Part of a small language model's weights: width 256, 369M tokens.
MLP neurons of a small language model. Each row is named by its layer, matrix (down: output weights) and neuron, and shows model dimensions 16-111. Each number is 128 + 24 x the weight over its row's rms, rounded and kept within 0 to 255. Numbers have three digits each.
A block is one neuron, or neurons of one layer that tend to fire together. After each block is what it responds to, as a language model described it from the Wikipedia text at the highest values.

L6.down380:127134120108152124172131090137140165089099138129135100155142123140146142145097117110101061149137109120117116147088104085172139133143172173169122188185107154101127111133140190136129141084151128171124121130154152074144122160129174124115146092142187129158148124151169133163149093120149142118
L6.down605:159161103131146143122142105140098067157117129112120163145130137143162119127134112157157114138120137092154161128107151140151111101129146170113106113183113098108147161143135129156115114103117135090167128109131075112110160137124132133082108119103117117154099153169123086145092143084161161115
L6.down925:128119129127114142101171063110205124134167124126158145120142178106130123138155139144145159119104122120107151158116129147141143132171126159099112139143147133159140148134129197130149152127136135171129147148147126127127183146123136121099136144127116086084140135163175122092113152148151117129
L6.down968:140121133151143113105126122139147151138163102122082092139120168111138102116162136103150161114156157132131143085160141085110100171165170141097093129167130132148129131115125157169095108136157121082165118144115134108102168137123157136116107136108127125137090151146108139174149137111118139135
Responds to: Word-pieces and table separators. Fires on word-internal and suffix pieces such as -ited, -ship, -che, and on pipe or slash separators in wiki tables and infoboxes, occasionally on "his".

L2.down148:133096106115106126129097158103114134110138137128093112150133129134175143093141123075141124089100121164106132111121150117126130089170119112165110115135147145154133118173080181125158118106137166085115109128155103124108089139113108179122086118141129112167135146122149132138143151095131177123
L2.down450:121094144141141136139123132136139125114155104134144131169113172123117129124109099138152124114125121143157096092146154161101139121124161123097141082063185108145079144151087121176129119172150100175134112085166155143143131117142130110151101142146139109135179112156110129167147142130113099130
L2.down504:084180124114130081144120180194101171145106137139111125121153154148134171139122122100129116118152122127136132151147105096100111108107144170138106140120129152125081101129147077157138138150143137116138145121169101131133136130114106102080166141105160148146082112184134155087126116149131099121
L2.down833:123112137145128151118119164142119148123131134142118127154112135101166104099119107091124166115068114140126152160130159149154152074146138122139145128101149125126098153165106175099109110118114157135132142111135103112132113123112110121102066096149166109165146161131108108144137132152143157087
Responds to: Clause-linking temporal words. Conjunctions and relative words that open a new clause or time phrase, strongest for since and until, also after, while, who, which.

L6.down114:101097122162157134122142112116135132115144155152093118149114102126169117110156095148129135139117103148083144109150134128142127166118128100134147083122158141101111087131152143139101116138108095103150134151118159106143182126124137122074082102111153122096154117131106155105041182112073182125
L6.down199:098117159133183120129146166146142153144101142092134114138120167077142125112149117134113146100105144169126113119116151078149126159109146126155117137128159105126118143164142117142134123083098146119110112130106118063112134119148175100133082144182185182106100162133119183135113140150187111138
L6.down265:080146131143157135085150156103154124111124114095100143160119168123170105116143106135106145100117123143081145105147098107159163165101123112162118135113149146139094126129166109112127118129135079142123156094125095062129130115155101138126094110150143121134087143145108158131113146096122114141
L6.down722:067129144130104132112099165117168111094189080100120114119137126096190118105156150151105153105147130147109164105122106122142121109119110142157138132141168171167110137134114124161115103126146124142160109127115127079134149113140116162134105068114128112132131112149146152079089133148140106148
Responds to: Number separators in tables. Colons and periods between digits in table cells, especially track lengths (4:10, 3:51), plus decimals (85.7) and the ot in photo.

L2.down6:151113161121141123105145159149102126158139140088115113140127122120131176126125156113112182220107107093099152094172096134116142163148089168112113133150100098150101163140137113105108139138130130138142159100110096098142129165127140114108122131118154050125104105098166140133107098123171090149
L2.down162:150121154136121139120139140111122166141150167125119144147135124103123131132140130102156165137133145094113160131135109121117105140138108147065145169107140099166112107139133057139143103136117122101173158106120123098131092142110120135120127159090148043149089100147146112154124109166152146140
L2.down278:122155112092141106088113112122163135102078149138104094138120106104129160139126103104144166132158115129091142121093123110075158101147130140140141074106115154113178145134147185136105074151122143156131123141096154169107129147119147138156128104121103150117128144139162163140131089120131090133
L2.down561:090120121140157125116114134112128141105133162114116108126155168086135115155124139120145166166092097156094121163099115164125097155124126159072125151136173079130112142174138111146141133136135094105068096139168129123097111158120098092160094165131160103136115165171142104186128117115145073175
Responds to: Mid-word subword fragments. Short pieces inside words split into several tokens, especially "v" and "ry", as in Chemist-ry, Infant-ry, a-v-oid, Tra-che-ophytes, deb-ut, ele-cted.

L2.down109:086103091119113132153134134127110169127071103136112127115112107149140111136145101102142102092129085116122146088118106153132110121125109110106149165106143101156126125164143149144120092124131116113123116125145156143087161143115139141134138134182151116126155106127164130180087119131130131080
L2.down558:101114135139120111131116163120123145122167076122099123136139133138150137112089128141148149111114113128144146152128120122133143094135115122145136103129133136140160174132088169117159108104138130142112141144078126094155158127074099086137127130137131101095127093138115129152095082138120153128
L2.down889:091148082155160114118131152166130153155142088113071136099146132136110118134151118113147135107141146098143155135156116159129099119112100170118135138103130141161124143139092137130143094090126112102115106136142168108106127154116125151101123104174159130140142116149138120187109126089109165105
L2.down1020:142099159124126126158127118124104193165122103114113138150111130090119127134118146132184115142152107110118137105149072126146096116159137155088123143064142132207102155114134137148090141112159094113119144093141132118121123163158137129102140150158123094088142113165130100161102141112112142119
Responds to: Possessives and mid-word "c". Possessive and demonstrative determiners before a noun (his, their, 's, this), plus a mid-word "c" after s or z (mus-c-le, viz-c-achas).

L6.down184:107140130082128113108126169125117142142113117158113166124147134108154138159112108131140131140135159136117137134134188143136145128120130106115171144148135134136105115149169096113146171114094103115108164165095125103119074116152116112128104125120123133149143127147142074114108125146099174169
L6.down728:150143144127150097104111160154148137133110128147146147140155127112165146114100123109144139099090088157122112122138137147153159110097102111122145113139091192174102122130090120137166137142125131138117110137098110116147086152113108127145100141149139112101144158105103107131124129115101123162
L6.down874:120128126106106106118079176111158141071119124118133190101168125133108102104144132140118180124131125169154138130168119112165089057090085107143128132133135127125114126117128141135092118124094093156131113117148126132122124128135129112160098133119132147143065146111133120124130122125105139140
L6.down938:145153138164069143185126132123128149141160180135153119122142129133157117130117113112128115103156141124120156111093103134184125141164104104117121152168125106140115146155109094169154138130129090124088106140129140142131098126146129138127108105136171131149109097089093164197107123094128174128
Responds to: Early mid-word fragments. Second word-piece right after a one- or two-letter word start, strongest for "og" (G-og-h, M-og-adishu, c-og-nitive), also T-ot-als, W-ash-ington.

L6.down45:139117111134105124136096103133107114094112111130132087133149115152144154136154164125168129136173123108098124097122120095124112070136129111126107132148124165121146118115146142111136090119104148157138110187106130136169158173119088142081137111187152153094129120132126164153143124121124125158
L6.down264:108146126140125102141104115126129065120105133126142139154158141141148120109156161118158122147108123113059150132106090114162108110109132132148132116111156142156148131140092151172106148155106157137117124167148136119142119158154161121099087122135170172130145143073100117178128120132119101149
L6.down769:113084089115115129104132145104085096112097150120142122104154170141102172173124153106129150112101118093137171124135137120148084085103122138133130096110127163108108119138084150158096135150163146124098125137089090130120145116119167112083116112166157156120140074139122128144152115131141136135
L6.down945:106087123117157142179110139133099125161108083150110120124117132139129134109141142122142119106131111076116157107134113134126121129136118108152113164163115126127095123121084146138150117122124161148073138159129109100176143163138154138147076124169186154089127119114114127152154108091115122124
Responds to: Word-completing suffix pieces. Fires on the token that finishes a word or number: ordinal suffixes after digits (2nd, 40th, 1st), third year digits (1968, 1983), and word endings (approval, elevation).

L6.down115:156156124141099121080149154105115122097111154095113135131128133063101139106085100139132121073140103119153177139130135163127079155137151134152182116119091102151128106106136151139138105103145127135151118156155123109147114119132117193108161137129144125163149123146090138132170133092106135092
L6.down216:105158105141141134113111079173127173128142159150095136122077144109142090144099112151133149148111114119095170059097114123166128176156177126156133130147138132125176122122135119124142140121140099132142123108115150135131132129098080154088164142145104146159141145131163159129119141096131121103
L6.down285:120108105128107087132128110075108101101173145115117142128124139136186149095070149146149144122075107099129117188107115155113166189131167107119119103129143155114154136131123118129144141138152169136138132146124138115144162158147123108092142165117128122118111117128182148138103128124115107126
L6.down601:162132169149122052114123128172137136169123066126092117106093120103152150083113169125109131126125128093116138120109128135113144163153112121110093106130070149138120131146103100074143139140148123115118147112126126149123127131154113141105139150095165107135142106157144107137103064120124105146
Responds to: Mid-word fragments. Fires on word-internal pieces right after a short opening chunk, strongest on the e in sp-e-ed (speed), also H-az-ards, b-al-let, def-end-ant.

L6.down545:106115136087142157135074127140098181112139091133092192120152147077128169090158105151107157102157179111146156148140128149112128114135132135174139092129098168127130155139132120162122118090121080127135139138173137122090142143089115128114115105129145169150128116110110092134094100162099137116
L6.down549:169137115121139157115103098163108140115120138145140134084119142183108137145175172120147116116107128119085107113121176165137103138101168142157090099076104132108109160144122099118123124130148095140113164128118127143149151095138135120109108082169140105112106120117133121175123132065103136109
L6.down778:125112104145128121112115091121123121107114128153120117177133120138137141156140135103172119150194121131117126126136077102086105163133118101161147116148107110167125148102166120130109135142110138152108131143141107091181103085078124116113121137149156111151145117092114115113151091147086123142
L6.down935:091122105121120125124169125110093142110132115130141112111150198149128092163141115144124125147120140123148083099148181129104091121103123134056122113128134112131079155157171144100144118149171106123153124127129092144091113089095125067149152142133127158148118105130153110140161096105099127148
Responds to: Inside brackets or quotes. Tokens inside short parenthesized, bracketed or quoted spans, such as footnote markers (^[a], ^[6]), IPA transcriptions, quoted song titles and inserted quotes.

L6.down7:142122113110108091115144115103119103079172080151126098132104133150102105109148141129145095173099150074163174116143153106111125118125135145076123128104116113124153111156130140140182144128168134139139146069127107120124138091105089100106101126129186159121065123127124141105088132106124154131
L6.down163:120074085086130142146095104112110124069163114139112172107139133141090141142132109115146097162154142144130134098127115097142095140089091126142118161156131133109116131144137128152121147104154098115117090121150131105125170148137111127140133105068130167129119175120120140126165134141128146138
L6.down367:119113147117121149149141142130131148124134085123115186151110115134160134130119133111093120122093149095165089110119147093133133118123097124122109128135056101194120122119114143125175089139122135128120180098142116150127128102104151136130154175155125195154095101124100141113178124160117111127
L6.down758:115139132128120143184105130148118088068136135130164182129110092135117123099152124171117177138124134078103126101118144133130162130126158119118135083145122140133122103152104168157117128123137158144156142109111131110140121158111097125086114118112154150165137161168124123098091173108142132094
Responds to: Hyphens and range dashes. Hyphens and en dashes joining two parts, strongest in birth–death date and year ranges (1720–1788, 1854-1930), also scores, codes (O-9, COVID-19) and compounds (post-war).

L6.down127:096147136136104132139107172149123155099138101147102104143159156112132145134136109163098129136136139134170193133127138138108103131123127111116130136117163124153115161123113080151123085090107121140147108140114143125138174123131148161128116168103117145138098133137116153139150073090112136113
L6.down259:099161117141134118129145091108095127123127130105120125109155111137052115121098122142153107157138155114146118090106104138116129126131122119109136101111197117123139152135126082129133168154145140124169117064116081147156158142158113112121143150090111125145126123114177155104123099085123100085
L6.down482:105111107126143083145147151104129139118121148121155123163101149145116086122162152126119131127127138118130128112165122153153160142149168172155148135117121113095111115137108142119136129160153138090151093117120172091129135085101159166120139125103139118092165131119159144134161140166116130147
L6.down848:139144122171160156121122160126116128119093143137109105127155146125100119114085147109152130101126115147124132144135090125164137147129126120151099118075138165140096118176137082105108100139101131084104103163123122117162096113100100133140109145103151096159127148089100114109128143159103106118
Responds to: Word piece after single letter. Mid-word pieces that continue a word split off as a single initial letter, often r, R or S, as in r-ate, S-outheastern, R-ange; weaker on other word endings and function words.

L6.down44:086118122120145190126159137163129123095088142115136118107098148103144125115156146125118149108134152146152124127155107171137103109160135146148131090110118122120100131142139160158136128164121124137116147158111140157103086105144106109128139129111182137115142129140083136125152116144102095124
L6.down88:123123105143119097102107119129105150095133128102090148138133105093130141097126132138119147146130103124129132140105084138164103126147127179144135134121095167127118167133138132127121109089136134132113157122148124113146092169138099099118123127164163159160094152133095128159093141144130132127
L6.down331:115087153117149140124134093151116151142135128117132106139128134098136110094124151149123138113162103128078108121171145113140139166172131134103128107066095097119131096197112146096129152149149142115152123106162111157131152089132169144129150150110147103108147128122090114070147122130102117135
L6.down522:118135119123109077137155157131167143116124149131143159146157098135166111140157151088158130124168126155099129116159107122149160080139141151173140134103181124144138091149149121144115112146119116117083079137115151144123107114132099177140069099123184107128144120122123089100122132078134162131
Responds to: Parenthesis or mid-word piece. Mostly an opening parenthesis or semicolon right after a name or noun that starts a clarification, as in Tulane (LB/ST) or Hard (i); also inner pieces like "at" in Laboratory, Ararat, Bharati.

L6.down14:148127117082111113098183120153185166151109099128125146136121137140179121138131138127107128137125113115158175122141106153134107128136122151162159122147128150114125121138139130135101125129110152123179106159122138111121135157106101142109097179132186102116157147140165130126115120148148091118
L6.down28:137076110078129126153091133149124161137114176164130125124125125149169106104147157150121108160108117124159123087125122108117131149133130142136117123141124165143146089171141121175101108122108085131146131149127165142108134094176163121098157135164165120134166126130172150092103098121147141120
L6.down511:164151150118119149147125097120095174133121165171123180124144119167133157119087136160138105138116117088140122128134117133115119138147157108109123135147131115126116122109173132095115107141123111096173092136129128125128115110129149091116107117119170078181106163139110139121135101139159119123
L6.down1001:107161109123077140100155137130125151125103142155142108131129128116145162130158147140149131152122133113130180140137162132164176092128151138150123141117136119149120130149143134138102140084116114099144133122138151126117130147098118114099115145112175121095144146186143087100166086121106121122
Responds to: Party field label. The word Party as a field or column header in politician infoboxes and election result tables (Party: Republican; | Party | Candidate); weaker scattered word-pieces and months after dates (13 May).

L2.down261:119127133082181135130106122133109099202146103151128106108149162143112146127117154125146164124110136108129094086124161127130125194135151123155109145151100160145104110150117153166112151085136116155139122097107120119141180104132129111127118102099126110135128145115103149122109127138105138135
L2.down270:146127132116127103135161095100147164152109076133118126130152116154122135118126122148132133119128125138135139141127130104127107107134148132100142108071122144157137128118158172140144118103161170124150146117103150124095167106124139135106098156094135106105068116123106147159109157131091102072
L2.down822:143158162095121113093145119104119130114130125113126127133102149156114107125147119137128125119113111134142123118125146141131085155155089093111116127135117156137107145132148153113150094094142079105142124145134105090119155157093107114157138160127153128133127163156138138121118078141129158164
L2.down1014:175125112153112132141120175135130146054108117132153136139112167125123136153144120109110147141102152152121150123149095127152165167133124123138147135146143179122117160144129095116101099104121137111141127103127122097129155146144127150091129165150113141109125133134135149158140096156126122083
Responds to: Table header cells. Column-header words right after a line-initial pipe in wiki tables, mainly "Party" in election-result tables, also "Game", "Time", and pipes; weaker on mid-word pieces like -ism, -vel, -uff and on "also"/"In addition".

L11.down526:111174156115119137135149146110141114065118144106137090138130139147110112156092136090158117134104108112104159096106126145127177141163122164170141113117150142147131127145143120118135133116105159123081180112113110115153111124127134090147106104167129109100156111141117115133131099139143105133
Responds to: Role noun endings. Final token of a person's role or occupation noun, often the suffix, as in professor, coach, candidate, football player, saxophonist, board member.

L6.down154:129097148117091141120163113184143101063110142116117112165186119126084150146142121150122133150138134150130131092110139129159123099101129098113140141146119131112208166143095149118106167143148135133138138110158144140146127106093153115146162150158157133108094152147157096109086135143122173161
L6.down515:103146099134136130146164109137100135148163146126106124167142130155148135144131144128147139103143157110082097116129122105112156145152119099127141121152107094113181106136132126127108105153146124123185107102159126113097097106134121151127103130160142111127152114114105153129129124114142084161
L6.down682:150113110195122109122141133123111104142128165150127179117145129134140077130096128114126139076125108117096142139131147105136136138119092142109117144107155161124145142159178117144117104101079133118156146097112138094151119141153126087144100131124115129162148096162113143103104127169145147134
L6.down735:113143128161101136112145105108118115178178124156082093140112127140138123095123107118129097135123101130098182144124119112123143115163128154162079136117118163120133148105112145136166156097102113143145087091095141122067170098101138139119109164117136122157133172159126151123135093129147135109
Responds to: Second piece after initial letter. The word piece that follows a lone first letter, mostly S, in split words like S-ign-al, S-ing-les, B-in-omial and S-an Benito.

L2.down412:106137134120139106139135118137146122120133118135111126149193146118109087116130129112157130094131121138156134184110144103132161123111133115119133091100138139143149134133096134135111069115103098150132158136144138157132108133063126115111112119152148121134140141171148104118107123195128144142
L2.down480:097146115146118127106162123131177135108109136102127148180094121128090181140112133158142090115118155138130135122143176149145117116112128142128132092098148087177097152137146131099142074125131129117136120175141099098143125165129129135100137079119125145088128132159103117109112083101089093114
L2.down572:131128094160150150111157152102151120068122152138143099130136107134121070127115143152128081114117144125119201114138142111118101123178172137126145158082138148124130127086154173116151146100109109072144119101111116153072134165155111137110093108104144157141118105095115142172170113129157165087
L2.down964:081156112151175089086139150150123176119162128120116141107150133085120095139135134116061119109143125118175138124127154122128145157099145117123113165105109128152149128127105100143137113095115151148161137148109138117145155133090100093142109078156153183194065135121147120117148130186126151146
Responds to: Along, result, word-starts. Fires on "along" for routes or geography and on "result" (as a result, resulting); also on word-initial pieces (cl-imate, form-ally) and table pipes after years.

L11.down965:119151132139117156117148134110130133078150119130121144138139112143129159100146102130135130068147127135121148142099182147127165147111084132153144104148136116156125157124171139132131133137142164123071076126124116122105156147112140172180137118134166143144095086158140144156096129124123166142
Responds to: Common verbs and word pieces. Forms of be, get and make, often split off inside song titles or quotes (I'm, Are, Get, getting, became, made), plus scattered mid-word pieces such as Met, Islanders.

L11.down30:125139138107114116106137110154069150113110129132132117172144146140095108094134111161105090092115111154123126102135130083102135112115140104110126156135147134133153122143172106162167107047181090140125078162101108152153125102171100130136139106144135130149141122121119127124123103123149138162
Responds to: Word piece after initial T. Middle word pieces right after a split-off first letter, especially T/t or D, as in T-ay-lor, t-able, T-imes, D-anny.

L2.down503:115129132140113114103148105105132102126135101124116112158094097138124158156157123152138118150098105121141165147148098142100108119136107089115121161090145126146140132181143127159176163080168137098117136067130128127130149162163099138086139090097110082141149168143149138079106140119093118159
L2.down578:135148124167117105126125153145106118096145143121122120136122158148116165131167133146102120113101116142146157118117143122150088117113114117148105113149146129160129139100115167108150136139107074116153136109099131121132135152130228147104137118152125151125101113148132112132129105133129133105
L2.down845:091145131163132110115110112142144170093193091120113106116120142112135153137152155162097139130074146180145119159111146132127137167114119108132123154150136131140126146151128158128152097119113106126152183127106115092167116150144137169138113149122190141086156124094127133106152165142128152113
L2.down871:153083110138140166153163105132179111109073103121116094150139130159133115156128105126167124167096083127136138133104140154160158106126149144142111154105108158155114140127116144133099145130153124159112104142132109100149121124149118139098151112060156102138104090147160141146127141120080188078
Responds to: Split-word onsets sp/sh. First pieces of words split by the tokenizer, mostly the onsets sp, sh, Sh and Sc (sp|ent, sp|onsored, Sh|ot put), plus rece|ives.

L11.down227:146108119142106146065090131093134081128149139149117140140124173111093140126142101148149141116117130141140123122083132146116132153118092110116135139113141086120124161154132162153077121137158150121090147142157134146108146117115060137157140155150095102144142156100142173114144154149111119098
Responds to: Split word continuations. Second word-piece after a short onset fragment, strongest for end/ent completing spend/spent (also bent), plus Sp-an-ish, be-g-ins; weaker on in, colons.

L2.down0:099118171100134112115125140119132123120133089111143120101132154147156141121109106113145131102145087125138156161114098107116129114057102097163112151145123124172127126130099113171140139103128131163133122128143081103096135136143152121146124157146163121141126091147127134124104153123152139122
L2.down359:124087126108126133121125119069158162133160134102154126108155180137127121152106138094148129126149116120130098147110105125114152100113100159148174134117166148138115113100147107145130117127128162136151175124128142127145130101174131172109163138145143118120153139140100171162140116124139120089
L2.down811:072158098131116146106098151141127142142134118133097102126118138109133108153152116079133140111115142116156120102131136103140151128094122106134127135150137129169121127140113140127124119136131151154101127118139131136183085127145157122131118105137137145110161122136127131163121119122102165141
L2.down978:107136096096163144113104099065087105072102118156165172101104101144090150176119148093096154107136083145127160092105119111068116107096092117101133112118129131134120128140121116150111103114079118156114116107155124128101116125123139132139137115146129177149166134120100176115093132124148108121
Responds to: Split wiki-table header words. Second word pieces of table column headers after a pipe, like T-itle, C-andidate, Pre-ced-ing; more weakly, other mid-word pieces (G-ames, pre-vent) and the words title/name.

L11.down34:119167122117139084129113133166089145121123073154142124129166120142148115140125087153142163124110109121181151098149103138111163123166144155109174126121193125137199119114144129187162117122131127116120133085115107160169096139117123137084125106121101129122092140113133146118146146118132133141
Responds to: Second piece after S. Word-internal pieces right after an initial s/S fragment, mainly ess in session(s), also old in Soldiers, ol in Solid, ummer in Summer.

L2.down101:133120122126140136038112087103146172119144124175075117143153196125142120115140132156115073108108165123133150143126175093120101138140140103153138120125121142172107095110092128110128150090129149073110164127097174111107104084149098182120155137129125141139114129137112137144152087123163175106
L2.down225:117106127119108143069133133127140135122146157087120127162140098183116113128083093119140131120119094149145153135161153115087123113098148125143125139104149130160158152138113128103140120146144113100102124135169080173152132192116144098096158130120142095090103122143163110154088141138155099159
L2.down397:122101101143133100119129118141106158141153145131108116121192130122122175133135179130122125131149145107136163107163133061153143142160103107148146119144116117127118142084135153113166106147114118114139142146109100125102130111099066141135079159144135126123110127179121131094136197096144149157
L2.down548:108106132144133127116095080112114123147104177154112119071184181097119155135152133134109132106123152159137143157132120138132137157111089137104126113102138172196112150128142113134141084152140141103130153143101102138108130132107139159104119156130146128141119120130110099171146135110145109111
Responds to: Sports stage and result words. Competition words like final, first, last, medal, return, match, plus score digits after dashes (0–2); also word-start fragments like ev(en) and sign.

L11.down774:127119122137145145154118155163166102134159174113132122101099120114106108085121125119113136170090120103103119179143119097115102134101134110108115131085151153074117154139144136166152140136098139086140147159128094124097091135138117126134147134097140111158103170138157101170145114140129148127
Responds to: Mid-word fragment tokens. Word-piece tokens early inside a longer word, often after a one- or two-letter start, such as "ar" in arrested and archaeological, "O" in ROU, "con" in consonants.

L11.down472:124138178153146109122074121130130113110133142120043138123120161133115140091133110146143150127114142132152139139122131096105110121092117130086113119074128135106107193135117169116136100079079095103149122128166118130110108145140083146096139141121138139143129077109124163145119150125136138167
Responds to: Periods after numbers. Periods, especially after numbers: sentence-ending full stops (at the age of 82., 11.6 C.) and decimal points (4.5, 2.49%), plus some digits after decimal points.

L11.down262:121126100124105119124100135158158133116123117055123157126083120113115138127096148121174095115150144133124145127105136135117086105092143130147082116084120077145112109108134131181148143138138125130101098164147132148123098114106116111136141085120138163107124129123167150140133109147138115178
Responds to: Second part of compounds. Word pieces that finish the second half of hyphenated or compound terms, like white-tailed, top-tier, right-back, single-board, Northwest.

L11.down40:150116133176116126137145132147130124110157135112105140183128138127102094063155168143100133138128118134126164122133120118131116098070123130132143140128119152154095135142149150146107084107107151126164154138129128137148142157116125149099148122099121186121129115130121118113089119161129135124
Responds to: Currency signs and openers. Mostly the $ sign before a money amount or math expression (paid $75 million, $K_{m,n}$), also ( after names before dates, commas, and On before dates.

L6.down412:154174137137144163122103109116129128124108132111130142131120127115125098146118198134091146188074138112136123135156155169115130186144128140133146094128161107133122110088141110111120121108142146109113127142110097130107132101120121141109134123145116133116165118177089150125125147136088149107
L6.down576:113120125134107120134095089136153114083134135118116140139111121124155133139190081111148124108132116176129101116147123138127138141126104113073131130144100148121117115130190189135118139150093123165094160131149109142136094152126136131121151148154139139104095152121161177147090147126133109184
L6.down786:154137147169132164097138097127130130125153176145174128125159162110159107092111148144148188149116101112125126163124118172121126142112089082119099130076168116119117082105150117101116092136133142097164132141123128111096134117124143106140105159128128096118107146093113152119147164117098136072
L6.down801:117132127104088115134110130111142107136166130149114138129129105116100098089105117119153128096105127133119106128100109127110141168079135132098180111157148137140121129123137143136127166088143123129121129143101122141128102120148155113152155143139137130111099104078099166160117131166146105146
Responds to: Mid-word subword fragments. Fires on word pieces in the middle of a split word, mostly names and places, such as ck in Brockley, ough in O'Loughlin, all in Corvallis.

L6.down36:171116110111139130148118113100120141148131147117128116109151108127128113166123161120099123167107118139113080132131121100136107111149130173128127163158142153157171155071138131159123080099131099100166153113130139137122112149144135156129128134164107122129161126160122104160092184137126163094
L6.down158:171109121118119128108186163122123125146116153125112174138130125111084086115117069099156117093135125099138122102135123101193144077164137110158132151126131163129135099147094147133163119094077151109112120133122123164147156155074159156103100114131153175116097123140180119113068120153108128085
L6.down812:134139132127114113137139108116186113086138119151125091119111178133161162104116094117103107125094101090141198104150124116146116119111120130142135108175133120145125169121108112147119140160115135126122122143119090118114115106131109145110084113114103155131110111096141158136134128147137135152
L6.down994:164134148141104100086114128142153161123174084129106127098148114113081141164096113124095144118092116090137157098135100095111115074121154160137130153149124178162126132080157135105141060094118109088146154130119100101121085142128099157120108118150140145121085114153103132125107120135114142094
Responds to: Word-final pieces in headers. Final word pieces completing headings and infobox field names, like Disc-ography, Head co-ach, Archit-ect, and colons after Mayor.